Weights of a small GPT-style language model, trained from scratch on English Wikipedia.
Size: MLP 1536 quick GELU, 40.8M parameters.
Architecture: rotary positions, tied embeddings.
Training: a variant of Muon for these matrices, 1579M tokens, 6024 steps.
MLP neurons of a small language model. Each row is named by its layer, matrix (down: output weights) and neuron, and shows model dimensions 288-415. Each number is 128 + 24 x the weight over its row's rms, rounded and kept within 0 to 255. Numbers have three digits each.
After each neuron's rows, "fires before" lists the tokens most often just after its 100 highest values on Wikipedia text that the model never trained on. A number after a token or word is its count.

L12.down448:151132117085113139120121063128160116113105113129096163123140117146154158119158114113092139118128125152134134130131150119156112125145105083137132096142138166148107065144162123125115107110123110131140087133175081160129091119116138135129138155121141133105100143115155174112121098135123160133122103126163114107174143141145107069131139148120119089124116158127138099134129125117142080107102
fires before: ", " 93

L12.down96:165136117093140141144150142109102123131123112101104150182156121132104118158141110132137134124145137088089145105135121141139107145115159153112121103114105089127135141137167119083135094131171101147179095138185158171149179135145078090111121101123101139154127129107156158103120136096142163162127143144120111131130116135153126118109121103125162141123121132135166147095166115100162126090117
fires before: "| " 46, ") " 4

L2.down377:116117161138181091151115169170074182131090150123119081176142127109062163169074104096125149132123110125126177157109161145133107135105151136137142163149153154170141111101161099135115114145119110147097110128082105133110163166106113093073132139144110142156155132121138146143134131136138134126131135137185137118112132123131116125107111087206121136131119108159116141121118100112171099118141
fires before: "the " 54, "his " 5, "for " 4

L4.down570:172143152144113105177118148125109138148134143117127107136131129103115103138122189122121142150125140162132116139144097149125140138136152174085121121115097119104135138122102130154146110120126154119144174111106136079123145160104133139138136143165094149113141091130113124133118163093130123128120176136148115084114121109112105132122115107111152146182150147136096151150117156110142110128094
fires before: "| " 40, "|" 14, "ac" 4

L3.down598:120091132119135115098145158107126129119126143121153108151114148088125117128119117118090102081122108141121105088148141115130121103111133128168095121133133106111105130112110135104075152112119118169124125088122161129114124091146167146157169150121148131123121099132139127122120129134113162104120124143118134111164113143093142098106065121111146139164125107178130093142112088150092157165113
fires before: ", " 70, ". " 4

L12.down1027:112151135164159119152161141100143180142091136070155170182168132106126116119139109150135116131122126079142135128146099143104099131102139106085123126066114142112106125144149134130137140163157121153165182102159114091113136142129079089124141115139143146129104100120080191132082149113160144113080113118121102125108117142046092119128158101151145132116100114137171140105136150148150093127101
fires before: ". " 24, ", " 15, "." 11, "-" 5

L3.down255:062148111116158106122118116143125108136115171118170158124109146098140161135113107124124108123127160138098059121129106159175160120149130108141151128069157134166103074082125123113114138131125101144151121113180130083122105135138119129128152082150108172143090128160131205148119135129147172167146183146176088120099177107165119147107143101115169130146131139103102100101165117163178128134107
fires before: "\n" 66, "\n\n" 33

L12.down1073:171113124117125104140145120118087127117117122114109128110131143144111137167158145119092145123141138122114139128142126143125161123099115105136066121147119128105167094112131120114140102175147129135142148129170101124089144101119131123066093110165126140153089173123152140146090163137164076133123109137123169167148179096160149116076133134117124104117129134121148083125098141164158120086138
fires before: ", " 98

L12.down15:152156109099198129129135142155095130166134138191117087136103095117133142104141115096104162088133126144158140153133118140119125126133114148120108129100117120110082076119119101101162102129172161142165110133141128129138113100124076136152113137140098130128152158151152108132129127172115116176105129131103133150127093151111132102138117130136105177137132135096129141128143132153069130116144
fires before: ". " 41, "was " 9, "). " 8, ") " 6

L4.down432:067203128116108112137108132086104105112129105101078125128133175138131156120092140119083120102142146141127159123129101090142131146103136101096146134129154112162114149136129124162098178098100113146119126165092161116123123170150157129089159107125145104132131082133146103161148126150082084125107138123117154115102161123096130150094090085092096155158153131097132133133110107099101103120104
fires before: "\n" 37, "\n\n" 7, "Reg" 6

L3.down374:163120090133132126102154107143120155092135163123098158179142120159151142188082164089102132153145118111126150132144127105136100127141117124131143189096169113152083073125135115124113146157097133100133161132116119140118097114102148153141178125121169149066150127196148149112129106147130119145119110101146090142112165121111131105082129111102112122159143161095119185115209159149107088161150
fires before: "\n" 62, "\n\n" 38

L12.down195:124103119136146104110171104135134061153160111115135136170166080122104155139124122139145091107143112120160135127068140101173122094150149147086094156129092174109143091120081134116146158104148090159116128146129104138093165120122134117108084155116127119140130091128161144103164076148155115112116124157099112132090140180140141077150121127150149105113169137115118140079118145136128112130154
fires before: "| " 74, "pris" 4

L12.down294:140107114174113109117122149160146169158136114149158101124153180145132149125142158137138116134084101134125106143167084117100109069142141138126124151146121120111151176114145136130123115092126132118111111130113152106181153170176171130114117150154141132137121122141118124173175138112133133112128118101114123171095072068148122165117163131081159108092150128126135087120115111154147135112132
fires before: ". " 96

L4.down857:111112140134150142108146145127081134091094164136176140121127174071157108158111135122165113110158146123100135112138149130057149120115124088074095096134135109123159144123129079109161120079122123134116127135153143158119105154140147071123150131136144165092145103137086135107136170127135130111117113121172111116123123096107137144121149129080146133146081155130173147138136136145113126147136
fires before: "\n" 21, "- " 16, "\n\n" 9, "| " 6, "==" 6, "The " 5

L2.down434:108161129103115125122127092148118093129081131146146120177126125149067150139094118133155132082133113132151077158154132141169119127146120106141169147093089169168108083150124121107144154151112095190055127129134107140125148138102141149153177108116136119153097160099122091132125120114192125113134111143123138135073162073168145136130159137147111132099161143119131140079142113100131154109121
fires before: "\n" 65, "\n\n" 26

L4.down635:120127156140151125130106093098124119140119148117149148088128162091105098159116155103152101144108084138102158134100128128134149090168146122100098108119161152128150118118128125098149125176124172125105136143176111148134118106068119143104185189182155114165136156090094121105171140103135131116147176067177108138120121175105090131125124103132102132130118143128106169161156145124113100093163
fires before: "s " 38, "t " 9, ", " 6, "m " 4

L2.down491:096179128167163153128130116141164122089158148104147117102123128109114089141114177132140103099120118158150101112139102136142141148094114148138149080132153083137136122107123102143113099141127125131151109129126122100146110119133162145124132126102135130103114088125161084117137111167121140160170117132123130112122106108117121159126142144127141083124114163148099110121118152093120094124153
fires before: ", " 29, ". " 21, "." 6, ": " 5

L3.down1093:124070148152138111104147078092113134102106153120113106139118084111142099070119122122106110152131128149107101128144168112153115112146144122130115147113134094143116124118142130130137174177143102148073128117121166134149151127120150060127165136162117103100071149136118110141168102132136071141170147189107121089132135144129093124140112044135154144140158151143123110127143126152144138153173
fires before: "the " 50, "his " 5, "their " 4, "these " 4

L2.down1127:193124162186115111178166169147161107162112147133109152114102108101143099148092128121102162108145159131144126166148139141138097097120138115143133190117128129117156167140097137143154151122161129098097164173106106177142120120145135146123117136114075125137120170143106150155109079101143106138151154103156109123119127111123150106138121093121100151144115102116136143115125151096132120137123
fires before: "the " 31, "Rog" 6, "these " 5, "| " 5, "their " 4, "'" 4

L12.down463:165148076144108112141109124118106147082114129135101143122129122133139134136104182168116107151157130137156129148155126101157139143159150117176106154119138138118109153131133119163082142101148134117170114123110149108084117099140138104115115140139148092139097135120092113152105163131151154122153153071139117160140154124158116070115111177132137184098143161171135117081141124145108111097105
fires before: "4" 20, "4 " 14, "3" 13, "3 " 10, "5 " 7, "5" 6

L12.down465:110119149127123150108129093155131151124058149092121123142088111156098125136142132109115183142161162147092106115136109160120144111126157114130108175163136112101154115134144161095109133129143090135162142116115115127078143152109117150123152141131129113127106124123138127141113194120143129148143144121149187171131119094149127116145149102111140131150098136082131102126108132111163113109118
fires before: ", " 83

L12.down820:131102112147140133093180125143124153147111134104142081163120106122144146141106094098129153145106114122141160117104139102150140089140138117142153131121163081121102101153095066174139096112133118119146166127151121124120110079095130123115202116073128120135117130120116169095106175109131144089131160130131111156119141155073115114125130143124149121131170118113118116162119145123105115111080
fires before: "-" 14, "." 12, "; " 11, "°" 9, "–" 8, ":" 7

L3.down1372:169131124072131097124155160187163117156146155139135185124144138137185170126114127136166120169119134151114159115129192138123113110159109120109151083089157155131138112106163155070107159137169145137133092130077148125171085109131124172109124091112137114177109081134108144114127091120099141145141106065154118155125134120114164089093141154128117139129141101101134124157136127143148153104081
fires before: "\n" 72, "\n\n" 28

L12.down1533:152141085140098118109095150096092125131135135149157173166138144155132129163155126162119107131161143096161125145135187150137079114135129177101101114133152176156138139103133119141114122074143113116068118096127121119158098131112108102121098093142111091152095153124138136153158182098147118140161162093132073151151110137098085101135174188115131150107079144141131158156125146124110151143152
fires before: "–" 23, "| " 21, ". " 17, "(" 9, "-" 4

L4.down525:103138134064084116122113150106103147087051146151115111164155118130169111141104136157124112129156129152127100159150168115135142120129129107095133122142126112116112116140136139145155136122091135099126124101181149113111134143129124138119167130116140119145158173116096148123161114114128136107154142189107118122132117169115093149128142132117089156087115145107151079140129133095166094124146
fires before: ", " 15, "\n" 12, "s " 12, ". " 7, "\n\n" 6, "en " 6

L12.down1357:081153114137125123112135138128109119167133134156154120148116116157104140107131159100133128138140109145152101129105098114124116151161133111111116138111150121143112116122125122127065099103119136169157132119147093106169152138107143099118129123132112162151126152137149126125135118140098119136148144136104151088139124133100106106168141110153149130122124129099128117120136094133133121116160
fires before: "| " 84

L12.down502:094118150163153117144111131120128130141089107136098104142119150138112112121145112148128132071157122184118145153123155113170165142107143145098133119148156142099117103088150118119090085136149125115118087125110105142156121124116123106132144099150141113104101130146087111138117118099137111177151131120168140106128153160119123105128135115119094140081136119094112096090150132139141154148136
fires before: ", " 26, ". " 15, "." 9, "-" 4

L3.down882:105112159117088125129149142155108157124124127123134118120130148150161108139106117129163132110093104150149153129141127124130179148115110142107126147113113103102142138120096150139113128115121118170152144109126094155175163160151101126119153131101092129154121094119125144103146121110153070095126125113148130116147131124128125117107125114147159131124104136131185126111091113086121108107143
fires before: ", " 52, "of " 8, ". " 5, "on " 4

L2.down870:129156106138129168092130102066106116150079073145132151132134132114132102159129118107155145144091151176115133154175102151130077136136147133118103132132151113131152181162121115108179135138125129164119143147136105133183113093144161098105111117143183161141113087131140104175120127119155155135138122129115124094123149134134081154153126157116129113130142147143137140187131138177134138139111
fires before: ", " 18, "s" 16, "." 15, "s " 10, ". " 8

L2.down1057:107126168137137094147079090127142134080133169109119111156147112119150128116138120161133143131133098092143191187115104130157111113132112107129129100122099105124118147157124132109146161132137124154117074143090117120131110142163170102167116159111129138119111113142178163156095099119152112124104138171126120148094152107162120131111100106111143139089150142089128118125149142107077107114129
fires before: "the " 40, "\n\n" 18, "==" 5, "his " 4

L2.down1175:134152136139093112104139107116155130113150171105089113140103149137133122111165122082102133115138120136146150139090076127105155143106132101141116173141157118075126074135186131144134113125131135133094107124092176114116126153079167088163136135147134142159156108102140114168148077136120144139102135119120137086183124140098113107105129136093118126132152143117122119137165185145118108127113
fires before: "the " 51, "these " 5, "their " 4

L3.down262:128141126058120125106147114116127117126192120132131120119162117128134152147141145169153087125125155084162167166136154127115099116145098122090103183154134132105098113135147128157118119130133146128121090094141141130151098089112142136137158096126129100119140110113101117109109125113141141131092155139133144090153076124165090148088125127141091101102127148114119102071097130138110151119102
fires before: "\n" 34, "\n\n" 29, " " 7

L3.down393:109133116147107100102148128145105125113151167122131102115109166136128151118130135115103147120126155129148150115113107126105109115117140119113164083133132143108108098149128142099078168113195143164121061142117082149144105108114124074123145160139118091123162131174177120110149118145078135113088121104132111125150091125112131128162156091132098123141159144101127110156133137125117120120122
fires before: "s " 67, "t " 5

L4.down441:158161121085163100119129099092150112136146166111102106130136128119158170122120130072139118119098133149126164094133131144144182149105185137075099184122156115087133140105122111114138132134100137140131101149107105103108100118171177169149109162107127148131142121099110150096163130124122131080122128129085096163138089091144133145115109087135136122148137128115162146133129112136143126103139
fires before: "- " 25, "| " 23, "The " 6

L3.down1311:109111177137135177131118153121131104165091090156111092112115117132130097120149174139124129191131166118117140107107093135101148136130149130143146157120106084143127147118139121089106123112120085094120124138152144126141133148137157109138156126129135136142107193115082129149163100130162122166095120155162165118127088098135157159123137143133123124128157122137162070133113105108167099145107
fires before: "| " 69, "|" 4

L12.down897:121134161139178083155133138121113109132150093150165105167111150134121093153114124115127160134123142121146187116074148075131118153131136108132071091136143160125153098162132125139137128100152116145116152142150130095128125122115157148130110153141162107132149163126078107096154156139145109128138167125129122103135147143126138129141114132136135135080105096074141148187168123154103153153144
fires before: "6" 13, "8" 11, "5" 10, "7" 9, "." 7

L4.down1010:099104144124137127121137159166087187128150161117082138107157110162119076141103106122111126123084116096151143101142109170131137129152148144141158173156168123162155109131097105135093130127161117119096143135126135093080104084108106104121160153127132094148148125134127126129161158127122125156134150086152103132105114115131115137143154142141133084151114139133125176148142120161096148125140
fires before: "\n" 62, "\n\n" 36

L4.down1100:139139108124135103129084130103095164082148172106161121176183107103137072171108169115181116104147135127104125145076132102145129114115164160149126160184131174147112098157116151129120142096157101101127155095124146158154117143114102134144124160095157117144112144088145165158099115116125099127110110127127150124122107127139099104126133113147136123125118153123144164115129123147141079125107
fires before: "\n" 37, "\n\n" 17, ", " 6, ". " 4

L12.down1438:116121128103091152186121125124155165140137110162115160142132099119147107114121107116132111123161113121107117120121128133104166143115092149143157131117139112138110121166116142130141168140104107134086091158125143134104174145121096126113102132082107116139111132126105149154139131143166107125125070059097117126152137142157105111080137125117109148133123108090103120140143141143163147157125
fires before: "as " 57

L12.down213:111159138124098147118125115111123161172136164144162113153151120132165131104142111089178140082151095127116129094162112150145110122117129179120131131089103116138095145149146134092115115117154152110111149122183127133136171101158114117123117170162122136132119155146112150139159125132077121114135115142128116158147155115163148086122135103115094120155106097121144141115131139158096112141093
fires before: "| " 72, "(" 5, "==" 5

L3.down31:121170134106168130135084157146142141135111153118108126107139140138105087169167133123122119138099116148120136096125105144163144119094133074141112098085122126160102138119092118093123148130138117143160119110160053083142142107123109073138152110111154147158121142142142143112139135135100120100135151204127102100076183100131150113134109116119129044143116111145085151108138116132109118107089
fires before: "\n" 64, "\n\n" 36

L12.down568:151117115181124081167167137149100200151119114142126151143115175104100098154098140137115110144122088139138186128100136104086148136092132147132168094140131124133158103124144163128128142119104136121155127126151128145130190129140132136137142152121139134114132088170114118138169082139155127135140175152146130109119150146139159120143143116136166120130123106093177154135134166151156159111157
fires before: "that " 47, "to " 8, "the " 6

L3.down1430:096168135128131109154188135141126139128142156158112110141120135104140093148134135132124109129115074125144124106143100122157126135140136152129118126145138166090079157192082097119123106157127127142104144084097125139135136137111115158145108165151159143109165115151152159068167133115118149155085125130091100182138109117116134138116136151132107148116110113135108174107150079091159141122126
fires before: "\n" 83, "\n\n" 7

L4.down75:164141135104108132115131128101080148122123153123139088137147145113110121093127161126104126111113171156146107125104134065083164138186117108141146128135119130112110098152117110142148100116130130128152140119077145201134097161108093118108151071109124132125150088092114119145135080153131125132126098107143110129136110106099157151098118120178136127140091090120142143139134099123144110171126
fires before: "; " 27, "| " 24, "." 10, "}" 5, "|" 5, ":" 4

L3.down1348:098091144088137123106130117139126100123131195136158105118151144112143079108129160131159141102145131156151102161151141116121135131119080113133105121135126127146113122150176152170131094139122131132112144143094083094125143155127140087114132133110112137111113137148098111108108147159157084170090149083110180063116107109116136127124094129142115148138116130083081099120156149137092148151115
fires before: "| " 47, "|" 18, "p" 4

L12.down385:141176110146107128088116093056163161151117127128096136120128147141130112141130121105177143104145088149127136119123150130140134104169106109130135079141164137087093096142106096116131174151126137108142124120160148088128137097141134090110153145121090134142164123121122132125142095145137160129105126128131101109160191180111122118114129131120139168156150155079129107111127108093136143131174
fires before: ", " 33, "\n" 18, ") " 8, ")" 4

L3.down468:134102102114118104124077155102118084145150116132114100116126096107117119154146118116150149125164163132125114126115184121112151114178119112118148133147113128129129130085136162119155123125129168123081128155141104085185133111110164180130137164114167107154088083123122153149106092182159165128136165118131138122167153154125145146138115124130147163131116122132139120096139153142149145143127
fires before: "\n" 46, "\n\n" 19, "- " 13, "| " 5

L12.down649:124079166118184117141140141099135142135127126124100071127128128102150149091129110116119133125127157137121124132105180124116079108160143085165072135140119111103167117105107144099112172137161113101086129069091158095092118132156129161112155122119132111113143127142128097105123119139115111126144152114158101159120125150110144138089093129132178138152147131158207145119113127155121142150134
fires before: "| " 46, "Championships " 5, "|" 5

L2.down969:163114121108148121117155177127066103132113133105115152112144115093135147099135103126156131114117160145130163149151100129086167130135116098136174099146128164142134112140138143107090122101129127166109086125149095085155127097145115119140158141103134108166125108130144143087125093153077156101124160128101148139157206134134146115183124130161132117134128103123153069141132155128145105129121
fires before: "s " 81

L12.down185:123131124132139127122102125136161126124152136125095143183149108142129105140107102117085137131109108119155096113124143091166149133131067110129153097148131156137132117137146113126123135143160112108089134139147118103136110104123118099129145153149114131132105151135064141115165159118118107171129129142125140136115145130126084089135141085133149121155145108141132120156106150135086090118113
fires before: "| " 35, "." 13, "|" 9, "00 " 6, "m " 6, "″" 6

L2.down665:166131104125124076090113109160114141118157062124156137090162129127165125135163101140129186118134158113137139159132182133126108141117127134132154116135148131144117128119080136107164095110103160144174119112128105129114166113132099112116102117163117143182127137136123116132077129062141113091169137095149111122061135109165165131111144137133110114126126143078140114153122139117176150117120
fires before: "\n" 51, "\n\n" 35

L12.down1191:118115111134129130103130154126108151169140124128110133129105116127124146131162141150118112140111142137131123151126133099125099133123111162143164120148161176095148123162125125147169099141171094177133128091143153098110120105214152116082136123175128150159169104124160115097099127136092090126111084112127172135122124135106126137141146178120116143132126103167126125144087102160129099134114
fires before: ", " 20, ". " 12, "." 9, "B " 6, "W " 4, "8 " 4

L4.down376:139128104145129134143144145122086131111149097127126113135126139129113094160136135129142167130141105186082167141142156126103140140099133121106148159123057115147131182103108142168148107110138130143134094121105142116115113154101104154149126113176063158103138128172157105128167142111144121140172110122142110123109155122107152123101080110142151129100132112119166118152126135080081089147162
fires before: "- " 25, "| " 25, "\n" 9, "\n\n" 5

L12.down1465:104136094124148085116149123108114086144116081129134083122138147085161114151131148163145126154123133128181072144099127137109124153128091082091147141090136123087122168052140138086156120105115112118123115163134140182143135131136139102127097169144142137149090142134137142151175127100114099121162102121132152127088116096158127131116118131122164105125167121110105110142117160130127123100154
fires before: ". " 41, ", " 29, "." 17, "'" 4

L12.down956:114127135077170127141151089124152160133152117124155118138126150101085114143116100115130148148152135097136123178150118121096153157151112107142146125169081109148097161111144145146116166143143131104145124110143125149115125122098130104117123114143133141123132142134132114120154082117152126122132161134163151141101104140126109136138118101136122129139114159097082137106116100150137097127101
fires before: "| " 37, "|" 24

L4.down466:100137154125112107089105146155113096110179109105156142114124129144143134134159119119122118128142113081127162084156136137099147142147086119131114124131134105121128109106130103078129110099093150109169126101097138076099148102119126109146145133128155108121080092108140140103132130166112113171100117137159145139133107115106129169112144154130161102124096111130137135107108092084138111095125
fires before: "s " 56

L3.down881:143142150138169125119093072125113065121111137151108118104118115135084140117135136160148153126119149132167166132123102164072099120122154147105111155137143129140102168146130160118131098198145103133101116128111120147134148150109183147156124155165105102128160125125082144130153137171159137142135160133184139109185139101140101116115132110129110094091138143167114117123124161110154086116082
fires before: "| " 59, "== " 4

L3.down527:148129123116145123163135109152144147170130143149119161158153153145111098175116165117153137144100135122100118143123142138120156112153137141096148111141141129114149137116177116165163097132123129111125167121147144168120125118125116094133128140136143128122093115145138128154091119119100134148135158116087134091156147183111149128138167115140105078112131114110143072144108166142145108160146
fires before: "s " 59, "t " 7

L4.down537:147122126117130160138165082116130132156116082130114132122126135109130130182143140129158119081129136108120146099088116166117082086136097168181134096168113126098115094111162121110114130122146124117109135109127119080155135121132117129151137113150131147134127127162125101133171127105118125120152120119123102131142116102123104132181200138112152127142167093122145168131131111116147178065142
fires before: "s " 42, "\n" 9, "\n\n" 8

L3.down44:132136133163080156129119121106131164117108135123142102097108153150132156138126153099086135151143125160165149086136138183140147093134123179106077102162155125171140102123121088095104144128109106133144107098142088131092093120082148121122167099157141131143098104139135075148145147119132101107117142109154139108139130101144114101124128065127126161142128125153152148097130096119137123111133
fires before: "| " 49, "–" 5, "." 5

L2.down322:129183132117129095139133116129138113128169142099160130057114156131154121139091099147137130129119134115101196100129139149139154141117166140113166152161149122130090143128129137067152091129168171123115114138128123104124111123132134095163121094109149091147157138103098149098167135105117127101094179109107151179112147108128121151131160133121082137137120162128114104102139156136125156084077
fires before: "\n" 63, "\n\n" 28

L3.down115:092090116128123147163122157148113132122084141147125096134119149139127070158122110127105122104184133178145153137108137089155155119120127137128094134115163118119153127131100126171133134115143133153111135147117157134117134120111147134128163116139149116148132139152145132100144119152112170115138166102115087117126111132102093119105130127138156154102105129104130092109118162092089068093129
fires before: "s " 52, "\n\n" 4

L3.down939:220139134064130149126162137180109135134099152128107153147160079104092113128119159142130140162122169132127113142122146115118085130145129108137157145152112092146108126126195131152109111175087099082142147114153138164133142152088135100150149125131124137079091120135154106145129137132111109129100108140109147110149135129153122129134103106120107142091123086138148140160094099119136117108104
fires before: "s " 56

L3.down1233:117105166138109147126127097133138177132168102140167079106143138135156135073155138114151112170111104128131128138125118110129122139150126108138102130100107114123110100135072126117133109099054135135151103124125135135134086085101137146132142113125118161129171082105129113083106086131109075139131081089137140115156085120150125122136059125109111106140130127126088138140127177090143084093128
fires before: "\n\n" 61

L3.down740:160125164121129130142196153145139148084094132118122146111164131118153096117132105131142140132135154136145141178120134109153137160164128113133171140107165122109138138127139114105070160134116149104138098124132128125116101151138112151159136118144145131141169103076126139087097147125112126129176097159093145092167142139086115135129129123097121144094144110118124164113152090108116123109159
fires before: "| " 25, "|" 23, ": " 8, ", " 5

L3.down743:129106120150078144091145063107135124147136137136134131112076165091089168057127114092142141161138130092094137160132098119101165157090084133110111123097104156140121166163117179164136144129118143165087096141124083119134142153120137078183143107156098172148150142158142138139122075134130119154112162093107149140118144132172165136121138143126105136104140108099171104098121158130105120114153
fires before: "| " 35, "- " 25

L12.down152:145152169161091114122153111128132096110116145142105157093152111154186130118107099139195077154121117149100126110107120139117159142106178145077154068192146089130100138116108143148076189089109126105112145131121115117100121160148130138150155151145171147127121145141155080120133086102117104135125160144092112138119148121145103120146103124111152138144120136141133111154140101161102134107148
fires before: ", " 22, ". " 14, "." 11, ": " 5

L12.down761:124096101073116149122104099136096080127110146149102117125150118148116128110092094108143149089123140158144190125108116133169134140128132148140064127122158149100104074154099126127140160152158180157147128140143098157084119126093157127107122147092122121090095187109176147159104148120113073117138143110117145108116136158146122098123143143114149148132135101084162119125112132133187068133141
fires before: ". " 64, "." 22, ", " 5

L4.down1301:142162132108162116103152116110124133135123130137119128107161107160109153168177162154129118086123121092109115154091118133130145134140142143136140128138137106089171175143084114127117102102156075157102066158106107132172131123114142109119115116106126106126135142095127114116105108134129151102146193076143086146129134160145134145160148147112170109124121121133120113124117131125100101153177
fires before: "| " 41, "- " 16, "The " 5

L12.down83:135167099137108130121099099115136142132084117116136102130181119120076112087124089175144172129132091136161175116101086134130132119160175104166132075146120115135163096160126118096088123067131165131121120127117170125117114114131121144177096109128147138174112119120111095109131091177107135155169130137104186118137122186149134126130161126138128129113104119138123120137126129133158110148138
fires before: "6" 21, "6 " 17, "5 " 9, "5" 7

L4.down35:116158146144152100110129134111149098127111105108116132078109094115137146168130117141158085135098114097131137093172124163160134138110149097140127129111135145109130150101117124131113132155151106143121098163152082137136135156108110123169176116103160135141127095102124114116111112121138161122088120116110117128131114131128089122125147129124131125169116137115162109133160116112114127127116
fires before: "\n" 33, "| " 30, "\n\n" 14, "- " 13

L4.down1299:147124141157140117125145139098118160149174141140111149100156102116135109151154131143117172164129118137145107118163143120119126113135081121103162135116150106097150142076107124120135127173137156137111113135135103143106093113150142155112119123126158085091112133139164133144082156107131148122109132134134155131144144108146126131145145105137130075144141109085138115128142139149102088138109
fires before: "\n" 33, "\n\n" 18, ", " 5, ". " 4, "as " 4

L12.down952:127127105111148114126145144117095098085169113120142109104104201118158115129140118117145140118156169135141089112140091187116114136116140053134159116118121129136133107121100092139118146106128130139125136107155137144091144155114153094094091094122103114095121134131110125171089152085126092124157157133152093134132100156118124127116108115093136114104120089120113143116094145123138126123116
fires before: ", " 35, ". " 20, "\n" 14, "." 12, "\n\n" 7

L12.down1230:147193145102176151129094112112117133133108155125103100114173152096130111131147074114121155137185144118141108106108167106160127169081130126137116135123147143127072167122109112123096153120138094155150108126103183124160103132095157097128110151165138128114167077140090145130107125114075154159130125159139095098168093113112132134166156122105103143088134109148154095099121140088122095094153
fires before: "." 80, "1" 4

L3.down10:105115129107141125122110124165123142134122138106138123159139130134123110125167089077110092110166147156089168171150117146134122139083121136131115130106140067158162146144102126133121127095091118128097101107118148106119148160072147090157105095129135125110137141144155150121164118128136186139154114122119075164090105093132104142101107126118129115122120170117119147129108200162118122140130
fires before: "\n\n" 39, "\n" 38, "the " 8

L12.down363:094104119115118109135144096138141135139106117131171156127094099119128148127138149157123146127149126074138129131180131168129109133126173168162116147121122102091104154136110099093126120117138125100146101166180181099145132108110107124099122131153120091113111189168099136150123137126144148081098110128137118127148146136143108115122110138099130132128122202129157180102115107134121145113154
fires before: "in " 14, "for " 14, "by " 13, "and " 10, "to " 9, "as " 7

L12.down501:096140129156137100097122139141116155096134135153150139093163108140167105126133132135081173157133113112134128135118129153075092105107092119077141120130194142156135156112090139127157177155132135148130110106119149142140112108104108137114153135072111122141146118116133167125125124126110121090112195135135151096087130128135094144133139132099092084128092123115162109116118113168109139114145
fires before: "." 40, "–" 16, "th " 8, "-" 7

L4.down1088:113111112123132145102115156104159116119083128133125111101087183112048140170079105137150137116115116157116148106116145062101122127129147138126114129108102156103115104148113143106146159096117177170116148133153154104138126145184136139170194129119156107189155081098099100157153102132113124160096139126137111111169139128113144155133090164143137096158124131091165131098088133128115118095146
fires before: "s " 27, "\n" 17, "\n\n" 9

L2.down1134:107086109112085152120101159098106162093160109123144110189124125131171070126102127119122149142130144102146160126097168157137158104109114138112128140115129113140125154141153117129097148139132148101116193120108129084136123120100108145140140125140161138095130121129154163150178160146131116116099117131102176099103112139127145114139119180135124148162119146081133147147117088153105142180110
fires before: "- " 55, "| " 25, ", " 5

L4.down641:133111165117114147125097127112144135150132103177137100181131100122122094159115124090151168166137120137120137102145134146095134121140169129156146125172121115128107147119110109130150089133121133140141119095121127138126120125154134104090095137123165143193137113116079109149125147108122153150145083127140104131149149115144092139133109076149159150097155120160148129120124132060096124140153
fires before: "s " 47, "t " 8, "Ch" 5, "130 " 4, "W " 4